From a checkpoint of a small transformer trained on Wikipedia.
Size: 8 layers, MLP 2368 SwiGLU, 134M parameters.
Architecture: LayerNorm before each block, rotary positions, no biases in attention or MLP, untied embeddings, capped logits.
Training: a variant of Adam for these matrices, 1494M tokens.
MLP neurons of a small language model. Each row is named by its layer, matrix (down: output weights) and neuron, and shows model dimensions 480-543. Each number is 128 + 32 x the weight over its row's rms, rounded and kept within 0 to 255. A neuron's up and down rows have the sign that makes its largest values positive.
Before each neuron's rows, "raises" lists the tokens whose logits its output raises most directly, leaving later layers aside.

raises: "est", "atory", "board", "ott", "ing"
L2.down897 [133 124 113 206  92 132 125 108 105 134 133 131 165 101 100 107 114 142 113 110 136 176 165 145 130  86  96 182 197 110 112 132 108 160 114  59 191 148 119 120 114  90 166 101  69  84 181  87 144 111 176  48  83  77  97 142 123  96 115 145 151 156  96 103]

raises: "tle", "ding", "w", "d", "ter"
L2.down691 [130 156 120 145 188 115 174 162 147 107 110 151 145  77 124 154 122 129  76 115  98 122 180 125 149 112  98 114 123 137 156 145 121 106 100  99 100 163 134 170 158 158  93 110 106 123  98 100  53 116 137 117  88 153 132 129 152 135 147 162  77 105 133 124]

raises: "c", "p", "ities", "ford", "ew"
L2.down354 [122 131  92 136 113 111  50  97 135  95 131  81 142 184 141 148 154 118 134 159  77 112 150 116 127 138 119 187 160 143 145 147 119 164 118 133 146 117 135 127 169 155 149 158 110 126 143 158  76 128 105 104 117 175 137 164  68 123 125 179 133 103  62 168]

raises: "iti", "nov", "fl", "ve", " effect"
L2.down207 [116 161  94 168 108 176 116  70 119 126 148  97 177  54 129 123 145 132 138 139 148 172 172 132 117  89 226 105 137 165 118 185 123  99 169 150 128 108 150 125 135 128 168 133 147  97 163 141 140 114 117 167 105  92  98  92 141  75  87 173 108 128 124 125]

raises: "or", "on", "ors", "am", "ons"
L2.down1805 [100 154 123  70  48 106 162  80 121  78  94  64 125  99  82  87 139 151 162 173  98 139  89 112 153 149 129  84 121 150 101 119 113 110  99 100 129 174 168 136 125  72 138  73 122 160 147 139 180  93  38  96 148  88 147 129  76 154 186 115 100 104 119 121]

raises: "tes", "ants", "ies", "es", "|---|---|---|"
L2.down99 [ 98 127 139 140 110  94 143 167 142 163 161 111  81 169 147 127 114 101  93 188 136  82 133 172 122 111 141 152  91  90  94 132  89 111 116 102 116 160 120 163  56  95 132 152 119 113  94  85 182 118 110 100 107  86 164  94 143 106 144 111 140 186 100 101]

raises: "ggi", "lar", "te", "il", "dle"
L2.down2234 [124 107 142 124 118 149 176 129 144 125  90 210 128 117 152 130 102 136  94 119 132 186 155 110 184 154 148 165 137 178 103  95  73 204 129  38  96 150 101  67 130 101 128 152  77 187  97 178 132 156 132 168  94 161  85 121 200  98 141 118 133  68 143 156]

raises: "duk", "if", "ifying", "ory", "ual"
L2.down979 [121  88 126  88 149  79  86 142 152 112 110 138 114 148 103 127 190 185 138 118 183 129 152  85 107 134 123 117 147  93 150  70 137 126 137 108 146 121 159  90 160 117 110 148 145 174 101 123 106 187  66 122  94 167  94 137 152 121  93 164  60 131  82 134]

raises: "gue", "shire", "ton", "er", "ña"
L2.down833 [ 90 129  89 174 121 151 130 108 111 137 151 130 139  78 114 117 105 124 143  96 154 152  88 107 161 127 103 111 162 123  61 102 185 150 131  95  95 134 150 125 120 138 118 130 114 110 128 120  96 127 178 134 103  78 107 178 122  72 119 153 110 121  95 145]

raises: "ney", "ker", "ı", "by", "ants"
L2.down2156 [124 130 160 127 144 151 151 132 132 161 122 139 134 131 127  84 135 177 163 124 106 137 125 122 145 132 119 104 126  61 177 119  93 171  98 131 141 119 121  90 115 191 119  83  98  94 161  87  65 136 166 151 171  97 115 114  86 117 137 157 147  48 153 171]

raises: "gle", "ian", "wer", " NHL", "ire"
L2.down427 [105 128 145 137 113 140 149 162 133 108 158 121 177 119  91 168 128 199  94 190 131 111 130 100  95 117 176 134 134 133 124 124 135  96 106 118  82 131 125 140 210 104  68 134 134 121 177 126 187 156 153 121  96 124 108 101 153 174 112 105 120 113  56 145]

raises: "uit", "chang", "team", "ú", "kers"
L2.down1073 [129 146  57 106  99 127 142 151 119  98 149 122 119 160 161 130 103 136  75  97 150 108 130 183 134 144 105 170 127 163 142 102  65 145 153 120 112 167  79 137 149 122  73 136  78  85  95 156 150 120 144 143  99 141 100 111 142 157 155 148 110 112 125 135]

raises: "e", "take", "ned", "bed", "ated"
L2.down1826 [152 133 104 126 113  83 131  96 148 107 181 117 169 146 125 128  99 146 142 147  86 174 105 143 134 139  90 132 148 173 118 102 140 153 112 143 166 109  50 104 115  66 160 132  34 153 201 100  77 179  98  55 176 121 115 135 132 134 136 186 101  88  78  87]

raises: "ly", "ity", " evidence", "ness", " Event"
L2.down2050 [184 154 231 116 145 116  64 163 139 119 110 125 153 154 141 145 119  96 133 118 117 174 143 138 115 117 160 172  99 156 115  93 147 115 135 116 128  75 148 155  80  99  95 156  90 131  66 145 113 146 128  94 114 132 121 112 100 150 115  29 160 141 121  95]